MLP neurons of a small language model. Each row is named by its layer, matrix (gate and up: input weights) and neuron, and shows model dimensions 96-159. Each number is 128 + 32 x the weight over its row's rms, rounded and kept within 0 to 255. A neuron's up and down rows have the sign that makes its largest values positive.
Before each neuron's rows, "fires after" lists the tokens most often just before its 100 highest values on Wikipedia text that the model never trained on.

fires after: "h", "av", "t"
L7.gate342 [107 120 139 115 157  98 119 132 164 139 121  95  99 181 104 125 111  87 155  76 138 146 120 145  82 107 155 163 105 149 194 175 123  85 124 132 163 115 103 124 149  49 131  88 197 137 125 155 119  72 132 110 114  48 161 121 152 149 155 155  90 145 154 159]
L7.up342 [118 168  92 173 158  84 150 142 151 130 102  64 186 141 123 178 104 134 209 104 162  98 199 104 145 168 111  94 164 203 123 120 108 130  96 152  76 121 141 186 139 111  95  98 115 108 123 166 151 129 125 162 139 101 123 174 167 157 175 108  73 175 114 140]

fires after: "ser", "v", "y", "am", "oun", "c"
L7.gate257 [105  98 172 157 161 111 133 141 107 135  78 147  79 134 129 118  96 130 112 136  91 142 104 170 109  96 118 102  73 123  80 143 120  86 115 106  91 158 126 192 101  88 129 117  85  92 157 135 107 152 137 110 137  90 153 113  68 114  73 143 108 161 115 158]
L7.up257 [ 79 210 144  41 112 192 100  82 131 176 149 120 111 129 164 154 198 121  89 119  91 101 146 114 118 110  77 156 112 123 136 110 124 122 144 184 170 136 123  90  91 135  85  96 114 108 153 154 169 158  93  86 115 126 111 115 124 111 136 151  97 170 155 186]

fires after: "C", "E"
L6.gate23 [132 149 145 126 108 109  74  95 176  85 129 179 178  51 128 152  72 131  94  79 137 138 140 208 153 114  97 121 110 157 165 100 137 131 139 170 142 138 138 121 145  72 134 150 165 136 161 108 129 152 187 192 176 205 180 177 120 125  88 177 142 167 151 132]
L6.up23 [141 136 100 189 133  84  54 139 115  94  14 123  99  99 117 153 167 140 198 173 112 118 125 147 119 152 143 151 116 152 135 142 140  69 113 107 189 159 100  97 153 110 102 134 136 147 156 133 107 134 168 162 168 122  82 138 105 162 121 111 144 156  71 115]

fires after: "u", "ic", "ti", "i", "er"
L7.gate9 [ 47  67 121  98 167 123 108 106 123 146 137  91 155 132 122 134 147 124  97 117 102 160 133 158 144 160 177 195 102 119 152  88 154 138 118 101 100 140  96 162 137  74 184  95  95 198 110 178 172 141  93 130  92 129 155  56 221 124 144 102 102 123 121 140]
L7.up9 [220 132 148 118 117  74 165 120 150  94 116  86 142  69 151 173 127 108 136 116 151 123  70 152 103 104  99  87 101 165 182 211  84 157 153 158 111 143 144 119 153 180 166 107 124 107 108 113 164 187 112 106  89 187  63  79 123 140 101 121 141 120 107 114]

fires after: "i", "er", "f", "ic", "ed", "ec"
L6.gate172 [ 94 131 152 104  87 105 174 159 123  59 152 117 105 109 173  92 146  87  93  65 140 125  92 154 120 146 208 109 107 150  94 104 113 158 204 127 119  86 132 211 132 123 108 109 162 137 189 139 130 160  66  85 102 136 136 148 208 215 141 126 112 139 101 150]
L6.up172 [160 156 149 131 130 118 146 144 146 128 170 161 142  81 133 137 114  85 120 117 115  53 131 171 149 123 143 119 143 159 158 129 135  75 190 162 117 106 188 202 117 144 133 133 170 111  87 104 139 135 113  95  89 140 138 134 154 154 127 175 107 147 182 123]

fires after: "F", "ew ", "ar", "ember ", "1", "P"
L7.gate383 [168 126  74 120  55  97  68 117 112  79 184 122 117 134  81 124 107 127 111 122 135 117 139 137 120  90 105 186  98  97  72  83 124 123 144  70 102 101 151 133  83 151  86 150  96 143 106 120 168 116 156  82 171 122 118 113 130 156 142 144 118 109 144 166]
L7.up383 [116 126 140 110 124  78 106 132 150 157 116 125 111 124  74 162  87 161 169 138 171  99 127  96 153 147 115 164 123 102 114 156 105 136 123  96  84 116  98  81 125 214 127 110  82 151 163 147 162 170  83 141 129 161 138 117 121 158 101  88  88  63 155 123]

fires after: "==", "e", "===", "s", "ti"
L8.gate470 [112  84 142 191  93 107 144 116 135 137 114 141 138  87  98 116 150 134 128  65 144 127 164 161 155  85 178 160 126 171 117 131 147 171 122 109  91 129 179  89  68 182 135  96 118 138 147 158 104  74 112 169 112 113 134 129 192 188 127  98  51 123 120 165]
L8.up470 [188  82  87  97 141  85 140 143 136 161 153  99  73 162 161  34  73 145 107 110 109 102 142 157 135 104  91 168 107  99 130 110 160 144 138 139 124 132 151 113 145  65 147 118  69 116 133 162  83 179 140  74 124 102 134  76 138 128  66 174  78 122 152 155]

fires after: "ec", "av", "om", "el", "h"
L8.gate32 [128  81 130 128 147  92 157 138 133 135 133 153 142 167 113  83 112  84 157 121 131 162 157 146 113 166 138 120 139 162 176 199 155 122 143 131 125 119  81 150 122 126  90 128 143 183 146  90  37 185  27 125 131 112 175  65 176 109 176 121 115 170 137 141]
L8.up32 [142  90  79 104 178  97 127 140  75 162 164 146 144 147 126 157  96 148 161 109 152 113 140 167 138  93  79 113 137 179 152 183 110 119  64 149 158 169 151 127 105 172 104  96 134 200 147 135 132 142  93  70  61 136 151 154 147  86 123  87 154 177 185 173]

fires after: "c", "o", "a", "e", "C", "i"
L6.gate6 [156  71 117 117 102 136 111 153  81 115 129 144 147 150 130 173 171  70 164 113  67  77 143 156 124 189  64  63 116 107  57 134 145 136 124 135  81 168 161 118 128 153 190 116 159  64 136 114 132 151 121  96 130 201 150 114 101 163 115 100 168 145 135 115]
L6.up6 [144  55 139 150 116 170 101  69 174 177  79 161  94 115 119 198 121 101 171 174 150 178 145 124 127 174  90 175 146 162  48 103 219 153 118  77 116 115 130 159 128 102 188 128 161 104 129 143  69 137 118 145 156 103 140 117 111 108 146 172 127 134 138  83]

fires after: "ow", "u", "ur", "id", "ec", "d"
L8.gate52 [116 126 104 141 159 104 152 110 169 139 123 124 141 108 107 135 112 115 141 173 121  81 178 156 195 179 129 117 138 127 163 106 122 123 202 135 104 108 107 142 105 158 162  87  80 125 144 137  89 145 136 146 108 107 132  73 119  92 134 178 193 141 136 112]
L8.up52 [122 172 106 117 181 141 103 201 105 132 150  80 175 198 112  84 109  85 119 112 117 150 165 145 153 106 157  93 139 129 133 136 162 110 124 153 130 159 145 106 151 139 137 133 117 128 149  82 159  91 100 172 119 174 130 192  90 133 166  96 113 128 130 161]

fires after: "ri", "c", "re", "oc", "e"
L8.gate371 [130  91 136 146 129 146 120 121 202  87  87  90 211 171  77 142 123 136 152 115  68 193  98 150  97 137 151 116  75 115  76 115 100 115 120 156 151 153 143 115 107 111 158 120 172  98 127 136 138  78 162 165 134 147 143 159  73 118  72 106  75 122 178  79]
L8.up371 [127 126 100 177 120 199 180 174 127 104 128 126 189 188 144 152 110 147 119 123 120 195 157 156 113  97 108 178 101 196 112 150 136 101 112 117 170  61  90 148 106 150 142 103 163 104 113 127 149 156 150 133 128 181 118 129  64 131 125 182 169 143 126  93]

fires after: "n", "um", "N", "an"
L6.gate158 [147 170 157 158 163 177 149 187 156 167 146  94 122 131 100 136 164 205 132 151 153 189 160  80 169 148 195 100 217 120 130 159  45 126  83 108 140 112 143 192 116 122 117 108 111  92 137 103 120 172 107 106 105 121 120 112 156 144 117 133 123 134 140 157]
L6.up158 [139 104 116 102 121 119 149  85 157 163  66  48 193 137 115 124 184 193 103  86 167 191 162 124  95 109 159  70 101  94 118 106 118 151 131 149 179  80 146  99 119 144  90 198 150 113 116 167 111 107  91 128  77 125 142 127 104 103 126 131  89 186 156 100]

fires after: "ember ", "1", "2", "ary ", "ber "
L7.gate249 [105 147 154  94 152 126 110 157 189 143 182 173 130  84 143 104  62 107 136 136 147 139 150 148 162 123 136 160 131 127  81  75 153 100 187  95 130 131  76 134 154 144 113  87  59 121 148 140 108 133 157 135  84 136 170  95  65 147 117  85 123 112 115 171]
L7.up249 [141 109 119 148 111  99  91 168 162 155 140 105 150 134 149 134  94 116 144 206 181 163 113  83 100 131 104 173 154 114 155 111 145  65  82 119 126 102  94 132 189 131 135 155  87 146 135  67 135 182  69 125 136 245 123 124 155 153 114  99 145  69  84 186]

fires after: "l", "s", "em", "f", "t", "S"
L2.gate200 [ 94  51 187 169 122 136  89 142 123 102 115 134 138 130 125 148 116  69 105 129 145  97 128  99 188 111  85 191 116 111 170  99 191 106 150 143 161 126  70 108 144 152 193 144 118  66 124 145 135  88 137 100 149 117 148 139  93 104  58 112 201 112 155 110]
L2.up200 [144 101 153 126 107 118 113 157 138 130 135 129  82 131  48 139 141 101 124 109 162  56 170 117 149 110  93 148 176 141 123 167 177 151 174 130 184  95  55  92  63  96 161 138 104  76 130 160  97 130 171  30 169 104 125 173 125 136  75 166 136 105 129  86]

fires after: "\n\n", "===", "\n"
L8.gate42 [130 207 138 179  59 126 122 122 196 103 124 255 121 161 128 142 132 138  40 111 133 114  99 158 137 155 121 126 136 150 173 150 186  79 104 157 147 151 102 135 156 149 137 138 102 181 113 124 110 160 155 151 115 138 182 123 137 128 161 128 148  78  96  73]
L8.up42 [141 175 104 153 114 166 116 167  31 120 108 122 123 183 170  95  97 109 135 161 134 186  90 130  92 134 173 152 112 161 107 148 135  45 118 161 120 105 150 108  82 125 118  93 161  84 168 188 119 138 119 132 170 166 107 148  84 154 145 126 178 144 155 168]

fires after: " ", "| ", "\n", "s ", "ts ", "es "
L4.gate237 [113 107 168 126 109 147  86  72 134 172 144 129 186 116 118 155 148 146 130 145 111 120 123 117 101 126 127  99 183 206 185 149 148 171 135 141  91  74 124 111 117 156 138 107 144 170  74 165 105 103 163 179 105 143 169 127 140 121  92 208 111 137 128 119]
L4.up237 [142 172  77 126  79  71 135 112  75  81 126 122 152  91 169 135 149 122 129 114  97 134 136 133 128 188 137 134 188 176 130 174 175 138 123 117 170 140 150 103 170 124 134 144  62 137 172 147  84 129 158 155 144 104 155 145  57  73 117 169 148  81 152 114]

fires after: "bu", "g", ", ", "af", "us", "ed"
L8.gate116 [204  85 150  92 146  78 147  85 130  92 175 124 143 129  99 118 147  63  92  97  78  80 172 156 135 140 171 141  92 124 135 152 109 139 152 124 148 145  98 172 109 152 122  91 108 141 146  73 152 154  82 169  98  79 137  96 135  87 116  49 107 143 176 108]
L8.up116 [163 114 111  89 167 120 105 125  79 121  79 165 137  74  81 160 124 122 133 173 128 116  75 135  92 158 133 153  92  89 145 104  68 120  61 175 141 176 124 162 156 114 128 111 171 143 117  98  92 126 131 122 149 111 145  99 173 136  65  89 134 141 144 136]

fires after: "A", "th", "\n\n", "ord", "I"
L6.gate330 [ 79 153 115 144 133 114  97 164 103 127 152 128 136 169 161  99 150  99  82 118 114 140 155 113 170 119 122 138 138 124  81 122 143 138 101 112 194 128  94 152 101 152 113 188 158  92 136 153 109 114  76  88 110 100 154  82  76 102 137 155 153 123  96 116]
L6.up330 [164 116 142 126 105  88 145 125  82 107  82  86 126 149 189 198 134  77  87 136 101 129 140 136  73 145 150 128 166 113  95 112 141 143  60 146 124 165  79 115 108 132 125 153 166 134 159 161 150  67 113 139 180  84 160 137  88  84  79 143 152 131 100 166]

fires after: "r", "ear", "1", "1 ", "4", "7 "
L8.gate301 [130 141 147 149 130 119 140 106 104 149 177 122 142 136 122 186 111 155  52 111 137  86 149 139 115  44 143 107 117 174  80  49 134 109 120 132 147 164 113 101 149  56 104 118 110 112 118 154 122 195  75 131 140 137 118 167 110 108  77 216 160 101 127 176]
L8.up301 [200 132 109  90 115 134 157 137  83 151 146 156 132 154 123 139 146 192 123 132  84 151  85 117 115 141 131 157 115 170  71 159 130 144 195 118 172 133 159 163  73 138  84 141 105 107 149 109 117 182 177 171  85 108 170 143 150 159 123 122 115  67  93  77]

fires after: ". ", "e", "ar", "or", "ou", "a"
L4.gate58 [129 119 105 128  64 133  94 125 218  82  53 152 114 110  77 106 166 120 121  96 158 101 125 185 129  90 123 158 163  97 154 124  81 120 166  91  69 116 105 121 106  93 106 134 138 111  83 154 123 132  92 160 150 102 132  63 181  93 108 109 175 180 149 172]
L4.up58 [128 137 132  85  70  57  73 136 138  82 109 134 100  63 154 137 155 130 134 110 196 182  99 145 166 141 138 103 124 123 152 128 124 127  59  78 124 149 121 150  86  77 100 106 140 153  91 154 134 131  97 135 161 157 137 130  97 103 114 170 164 169 117 126]

fires after: "h", "s", "S", "c", "am", "i"
L8.gate228 [118  53  99 129 122 108 155  69 156 180  99 114 109 143 183 159  89 139 210 108 103 130 128 113 124 161 125 145  96 120  79 158 124 121 153 159  83 139 181 133  99 109 151 142 115 130  99 139 116 142 157 113 112 109 150 137 127  86 152 129 108 173 138 182]
L8.up228 [158 150 140 158 124 157 165  99 122 128 185 119 174  70 106 189 147 110 133 170 115 100  95 159  98 120 169 224 151 169 112 147 143 101 122 129 131 120 115  80 154 102 127 103 163 143 157 119 114 131 144  72  69 113 140 124 181  86 118 155  80 175 160  95]

fires after: "ou", "re", "s", "e", "oun", "u"
L8.gate336 [104 165 144 163 120 159 147 112 127 162 141  83 191 118  74  89 176 145 126 136 105 154 143 153 129 139  81 102 119 147 138 195 100 103 136 142 121  96 146 124 103  85 110  65 200 115 134 181 153 109 165 176  97 104 110 148  55 102 108  86 165 166 108 151]
L8.up336 [148 145  84 120  66  83 115 179  88 137 141 122 147 102 151  75 174 128 149 110  89 103  98 192 193 108  93 116  99 127  87 153 138 121 103 136 161 109  86 136 152 139 122  98 148 123 143 114 129 109  86 136 117 174 100  75  96 165 110 154 164 109 158 141]

fires after: "| ", "(", ", ", "in ", "the ", "of "
L2.gate493 [171 104 106 101 143 135 122 146 151 106 123 144 136 109 167 179 118 169 165  58 143  99  78 114 146 126 113 106  40 158 126 115 153 136 153  99  69  80 139 120 118 123 175 127 159 143 133 149 152 127 111 110 142  85 130 136 162 160 130 101 137 181 139 120]
L2.up493 [119  99  80  92 140 132 109 158 123 121 181 101 130 113 145 115 139 142 145  72 160  75  57  61 172 116 136 131  87 153 181 115 153 131  63 140 150  80 108 116 158 139 122 161 157 146 123 133 137 152  83 128  98 111  96  91 152 101 129 106 132 118 156 142]

fires after: "an", "u", "en", "on", "in"
L8.gate39 [145 109 104 108 165 123 113 209  75 129 161 137 145 121 131 175 145 108 119 163 115  97 120 130 131  87 109 129 121 137 168 122  93 111 172  91 205  60 122 144 163  70 136 139 122  98 207 187 105  87  84 121 105  89 116 159  70  48 170 132 123 145 157 109]
L8.up39 [107 129  70 149 138 123  84 113  53 150 136 148 177  98 105 152 162 140  71 155 119 202 159 103  92 170 182 122  47 178 121 142  95 152 108 181 133 122 112 129  79 160 186 113 129 144 150  67 106 169 104 139  94  91 135 189 101 102 125 150 197  91 108 111]

fires after: "h", "l", "s", "t", "g", "S"
L7.gate43 [122  83  97 124 102 123 186 120 173 169  88  97 166 113 124 115 108 166 135 132  80 164 142  80 102 108 160 103  74 142 137  90  74 136 124 136 104 115 128  84 116 119  65  94 141 167  95 181  85 135 191 139 118 106 124 102 156 144  80 115 128 122  99 189]
L7.up43 [144 122 125 135 125  70 106 165 124 124 104  92  93  94  99 151 150 114 153 166 110 162 105  87 131 133 148 120 102  85  75 103 179 150 131  85 142 119 154 116 143  59 166 159 105 114 136 120 120  84 155  80  84 111 193 129 178 176 100 203 141  90 158 109]

fires after: "b", "c", "A", "eb", "ad", "C"
L7.gate52 [116 145 155 198 138 137 184 105 144 128 112 107 112 159 121 201 130 117 125  85 141 133 121 130 141 140 168 161 105 170 103 129 123 103 133  89 179  99 148 126 169 107 133 203 120  95  82 143 110  81 175 161 107 122 152 122 129  92 107 119 156 148 125 160]
L7.up52 [119 134 136 168  99 127 173 135  93  82  78 109 149 105  95 149 129 167 211  91  79 104 106 151 178 172  69 123 108  89 170  89 119  93 137  98 142 106  84 122 117 156 134 202 130 111 188 128 128  91 161  84 154 159 161 133 150 167 135 111 147 167 117 162]

fires after: "of ", "N", "th", "n", "ed "
L7.gate458 [111 148 141 156 140 128  62 127 102 182  84  94 101 125 131 156 103 171 160 109 106 120 207 127 174 134 170 138 118  68 154 115 104 127 121  95 133 147 112  87  79 130  90  71 205 136 139 103 120  75 150  89  96 116 162 122 136 135  87 153 116 102 127 107]
L7.up458 [151  70  98 129 169 125 123 122 142 115  41  50 147 138 122 148 184 191 124 167  63 158 159 101 113  78 126 132 141 126 205 129 151  85 137  79 165 123 130 122 134 127 136 164 141 153  96 146 179 200 110 148  72  90 106 115 158 193 116 136 112 163 170 168]

fires after: "(", "in ", "| ", ", ", "In ", "the "
L2.gate349 [121 164 127 155  79 138 161  98 100 106 143 103 157  50 155 118 110  84 195 122 132 134 104 123  80  90 170  86 124 134 142 119 147 132  55 185  93  81 157 137 141 134 162 188 144 168 162 104 101 142  57  65  94 115 122  96 140 136 174 108 122 109 142 166]
L2.up349 [122 100 118 168 152 121 105  89 137  55 149  76 135 103 117 144 104  89 198  92 119 135  91 155  74  96 181 121 117 158 130 107 130 123  68 161 140  67 127 134 120 104 148 129 139 133 137 121 152 105  78 118 129 123 107  59 145  70 161 108 115  90 146  94]

fires after: "o", "ran", "h", "th", "ed ", "m"
L8.gate412 [146 175  82 118 120  55 131 126 103 141 105 174 155 145 132 124 158 143 107  86  60 197 113 130 151 150 109  99 127 102  63  82 179 133 110 153 128 109 157 131  75 115  83 184  95  79 145  86  67 127 137 116 130 117 115 143 126 128  66 134 113 138 162 106]
L8.up412 [139 107 119 146 122 127 107  98 142 110  89  78 129 169  81  98 146 181 171 101  90  92 148  61 137 134 128 116  99 127 156 165 116 186 101 179 138 164 133 118 130 106 118  94 123 102 141 177  99 122 174 137  86 118 132 118 128 107 129 108  81 158  35 173]

fires after: "'", "- ", "H", "h"
L6.gate414 [148 138  69 130 156  84 113  95  84  91 137  71 111  87 116 120 134 120 148 115  67  99 199 146 162 158 158 158 135 194 123 182 104 121 121 145 120  97 131 157 114 118 190 118 155 161 118  56 133 125 158 161 123 121 183 125 137 129 160 129 136 137  79 116]
L6.up414 [124 140 145 109  87  97 125  33 150 109  99  77 144 160 148  91 123  83 160 138 107 170 105 144 159 127 121 155 109 152 138 146 129 112 132 149 182 152 104  85 107 135 147 125 181 121 144 127  50 137 124 108  97 112 122 172 144 106 143 148 161  86 109 106]

fires after: " ", "N", "0 ", ") ", "D", "A "
L4.gate424 [152 141 178 120 129  83 148  53 108 200 131 107 104 124  98 146 132 221  88 150 116 106 137 105  79 125 106 128 118  57 169 133 150 163 104 164 134 140 131 157 192 161 119 155 107 147 119  98  94 107 141 120 123 149 134 119 200 159 112 138 136 103 155 133]
L4.up424 [110 163 144 110 111 104 149 114 126  60 139  97  79 146  96  82  74 128 106 143 107 100  80 114 137 170  79  73 137 121  83 211 107 105 108  61 141 177 105 159 135 147 155  36 131 129 190 162 148  83 103  96 123 144 109 161  86 106 109 104  86 102 156  80]

fires after: "P", "i", "h", "et", "S"
L6.gate224 [146  54  54 140  80 112 104  93 134 132 144 140 101 106  95 145 132 108 112  92 131 126 151 143 155 193 177 164  86 125 108 156 147 127 196 100 132 128 130 163 147 156 125 129 176  88  80  55 118 152 156 110 156 147 117  85 144  88 107 151 168 175  93  77]
L6.up224 [138 113 104 190 139 115 186 128 154  61 131 184 120  81 183 144 165 124 123 133 145  86 108  82 169 163 131 116  92 148  56 144 139 127 206 116  80 180  80 132 137 100 149 125  89 136 142 110  93 154 120 115 110 132 148  85 202 160 119 105  87 175 121 113]

fires after: "o", "h", "t", "e", "per", "ro"
L7.gate29 [112 180 115 140 162 143 136  94 172 156 151 143 189 130 108 166 187 129 151 147 111  66  95 172 158  91 100 135 158  91 139 144 169 101 119 124  86 181  46 120 149 140 120 114  84 104  75 119 111 134 171 124  93 127 192 119 131 139  97 162 101 155 145 122]
L7.up29 [140  33 107 156 165 120 112 113 181 143  93 135 103 105 132 174 114 127 120 105 147 132 111  81 146 107  71 163 108 153 135  99 179 148 119 134  94 147 175 176 127 153 176 143  66  72 172 160  88 163  98 129  46  76 105 192 140 148 171 143 103  98 116 166]

fires after: "f", "e", "el", "\n", "k "
L8.gate420 [ 87 111 170 145 181 184  93 162 185 162 173 156 140 142 169 116  86  81 156 146  96 160 152 102 164 166 128 134 134 145 179 143 182  88 155 125 119 166  97 109  91 133 125 116 143 156 103 126  92 115 131 121 185  94 184 168 118 104 137  88 133 126 112 109]
L8.up420 [101 147 153 120 143 119 107 152 131 110  88 140 137 173 124 118 169 141  95 109  58 189 192  76 146 102 178 105  66 107 129 103  93 106 134 181 100 104 112 101 122 207 139 112 162  99 149 189  66 101 150 171 168 115 117 119 192 145 136 124 150 163 116 111]

fires after: "C", "c", "ec", "s", "E"
L6.gate484 [148 112 154 151  65 146  73 158 177 105  98 142 112  68  91  99 128 138 166  89 150 155 118 179 179 185  98 191  97 100 113 105  91 192 171 137 124 151 211 130 133 154 145  93 192 175 157 147 119  69 127 113 146 135 149 120 123 122 116  88  88 145 169  95]
L6.up484 [136 187 171 176 108 128  86 107 167 117 131 178 166 156 107 168 188 144 147 146  74  98 169 180 138 162  92 169 130 124 180 129 151  97 116 116 134  92 128 156 120 102  90 108 160 138 157  86 101 125  92 125 151 142  83 110 132 113  79 161 116 138 193 119]

fires after: "H", "h", "in", "al", "ex", "D"
L4.gate392 [152 158 129 125 115  60  84 147 114 108 151 103  73 120 143  92 115 180 140 126 136  80 119 180 201 145 153 111  97 113 129 179 111 139 153 119  99 142 138 101 123 157 159 154 103 131 146 104  58 120 183 165 153 139 181 113 183 150 148 132 151 140  73  98]
L4.up392 [133 130 100 133 125  98 154  80 126 109 154 179  73 138 116  97 143  74  97  46 113 108 113 145 147 181 100 108 138 118 177 213 149 207 122 156 126 143 116 159  90 140 193 120 139 133 148 142 170 121 163  55 150 193  96  85 145 150 170 144 117 145 117 126]

fires after: "ow", "or", "n", "5", "n ", "1"
L8.gate219 [174 104 120 136 120 111  89 191  57 125 161 112  77 172 210 171 119 111 113 150  96 119  84 172 113 134 168  92 131 111 162 149 124  83 105 114 126  95 118 132 105 143 164 129 123 145 156  79  82 154 164  86 135 125 112 106 158  91 144 143 153 109 182 119]
L8.up219 [211 188 137 112 142 163 128 174 138 150 133  87 138 127 103  98 127 129 132 111 154 100 106  99 139 170 128 150 131 132 109 120  85 163 167 172  98  88  61 119 210 151 110 124 119 116 117 158 169 147  95 127 140  70 150  73 136 193 152 162 109 166 121 140]

fires after: "| ", "in", "–", " ", "0 ", "z"
L2.gate90 [ 94 179 153  76 142 181 126  61  70 138 154 168 122 144  78 130 157 176 149 125 127 161 136 125 150 157 152 159 128 110 136 138 193 168 160 102  85 108 131 151 177 165 135  99  99 131 152 145 133 121 142 119 158 123 163 147  82 156  79 182 134 128 191 114]
L2.up90 [126 192 176  66 125 178 133  63 126 102  76 101  96 123 147 147 124 152 137 130 148 106 127 119 177 131 131 104 139 118  94 140 162 166 142 103  82 111 105 188 137 143 155 112  91 194 183 158 100  94 176 106 205 156 166 175 152 116  99 174 136 145 183  79]

fires after: "n", "en", "N"
L7.gate467 [152  70 104  53 162 174 145 170  73  96 177 161 150 155 120 198 101  97 145 143 119 128  77 133 126 141 114 121 114 189 163 103 117  85 136 124 124 148  96 124 107 140 112 129 142 128 163 196 163 216  97 102  97 157  62  71  54  74 106 105 150 124 122 158]
L7.up467 [181  81  72  78 126 111 112 141 191 132 169 103 157 175  90 161 130 105 110 148 152 124 176  93 108 163 188 192 163 100 158 152 121 135  96 156  99 146 113 163 123 154 102 148 124 106 175 157 151 123 159  94 118 116 137 122 177 196 185 196 132 106  72 128]

fires after: "k", "ow", "e", "o", "re", "s"
L7.gate457 [156  93 130 107 158 120 134 151 183 111  94 151 148 112 127 139 148 142  92 112 145 146  91 154 117 179 173 149 127 104 123 179  84 133 104 145 143 114 108 177  98  97 159 144 148  57 159 141 164 111 143 133 124 157 133 146  95 107 112  56 155 176 126 149]
L7.up457 [118 103 167  99 167 143 139 111 156  57 104 204 176 113 118 126 178 135 147 127 120 121 157 163 149 104 136 166 132 104  59 179 131 190  78 125 126 139 121 140 120 136 104 128  83  87 126 110 155 137 123 100 127 122 143 136 111 156 154 186 121 143 112 100]

fires after: ". ", "==", "H", "S", "s"
L7.gate92 [121 113 157 117 123  90 131 103 142 115  93 107 146  72 154 107 140  95 146 127  70 112 159 167 175 141 152 165 119 195  68 155  85 127  82  42 154  88 185 113  82  84 127  81 141 119 155  84 123  75 180 105  38 107  86  88 118 131 147 136 115 119 139 144]
L7.up92 [160 160  82 117 160  99 140 195 133 140 164 114  98 139 113  94 101 110 141 133 160  98 118 162 185 157 116 112 101 177 150 121 134 135 126  96  88  65 160 146 107 133 123 119  71 150 100 109 161 165 166  40 109 199 163 144 124 171  67 109 123 179 213 171]

fires after: "us", "s", "t", "at", "is", "n"
L8.gate437 [110  93 181 151 151 156 116  93 137 153  89  93 124 102 159 154 149  97 206 165 118 149 111 152 107 162 100 141  96 144 125 139  92 136 147 174 102 121  65 159  91 110 126 110 147 147  99 180 118 129 179  83 113  75 121 124 147  95  93 107 177 132 174 132]
L8.up437 [141 130 117 129  94  90  89 132 157 105  88 135 207 100 102 127 107 140  45  91  96 179 139  75 162 123 137 113  96 105 149 127 183 134 153 114 157 117 124  59  69 101 102 174 136  83 158 131 219 101 137  80 230 120 156 102 173  95 112 149 105  89  91 111]

fires after: "k", "al", "or", "th", "at ", "n"
L8.gate73 [156  91 100  66 136 109 137 177  91 156  61 139 152 170 107 158 111  94 107 123 153 130 106 129 156 180  88 132 168 128 148 113 188  80 108 106 200 121 153 154 167  66 140 162 118 156 115 137 161 168 150 134  97  84  93 125 102  98  82 119 108 135 110 117]
L8.up73 [109 103 115 130 166 167 150 129 150 122 159 153 104 200 150  95  74 194  47 127 160  28 130 148 143 116 139 164 131  82 104 128 140 132  69 147 128 118 116 148 116  98 162 174 113 122 179  98 111 128 146 125 121 104 154 148 123  81  89 106 139 137  77 165]

fires after: "e", "h", "n", "at", "ic", "i"
L8.gate131 [170 127  73  92 153 139 155  87 194 167 139 152 124 171 135 108 214 125 205  93 145 129 171 143 118 131 175 127 203 144 161 136 119 148 100 141 132 152 137 147 145  85 162 118 118  97 147  98 114 126 126  86 148 175 160 117 129 114 152 126  93 122  40 167]
L8.up131 [156 114 165 142 148 134  77 101 222 120  66 124 109  92 113 108 132 124 170  61 146 189 143 182  84 118 118 141 129 112 113  75 112 134 119 177 108  94 126 149 118  98 125  98  99 173 121 187 126 185 141 108 120 148 135 131 143 181 151 115  89 117 153 149]

fires after: "c", "por", "sh", "C", "ac"
L8.gate101 [161 131 111  78  69 169 127 116 146  73  97  82 163  88  98 225 153 149  98  83 156  89 155 124 124  99 135 171  89 170  83 131 149 122 111 157 167 173 161 140 158 169  79 194 140 138  86 102 145 141 106 146 164 128 174 152 108  88  86 155 139  76  86 129]
L8.up101 [178  99 148  95 137 139 171 163 123  93 108 182 123 107  83  88 226  35 130 142  57 151 156 141 156 173  90 123 140 157 144 108 104 174 194 165 128 157 168 129 115 195 149 155 135  91 156 125 141 127 123 147 109 112  88 105 162 169 127 131 144 107 142 178]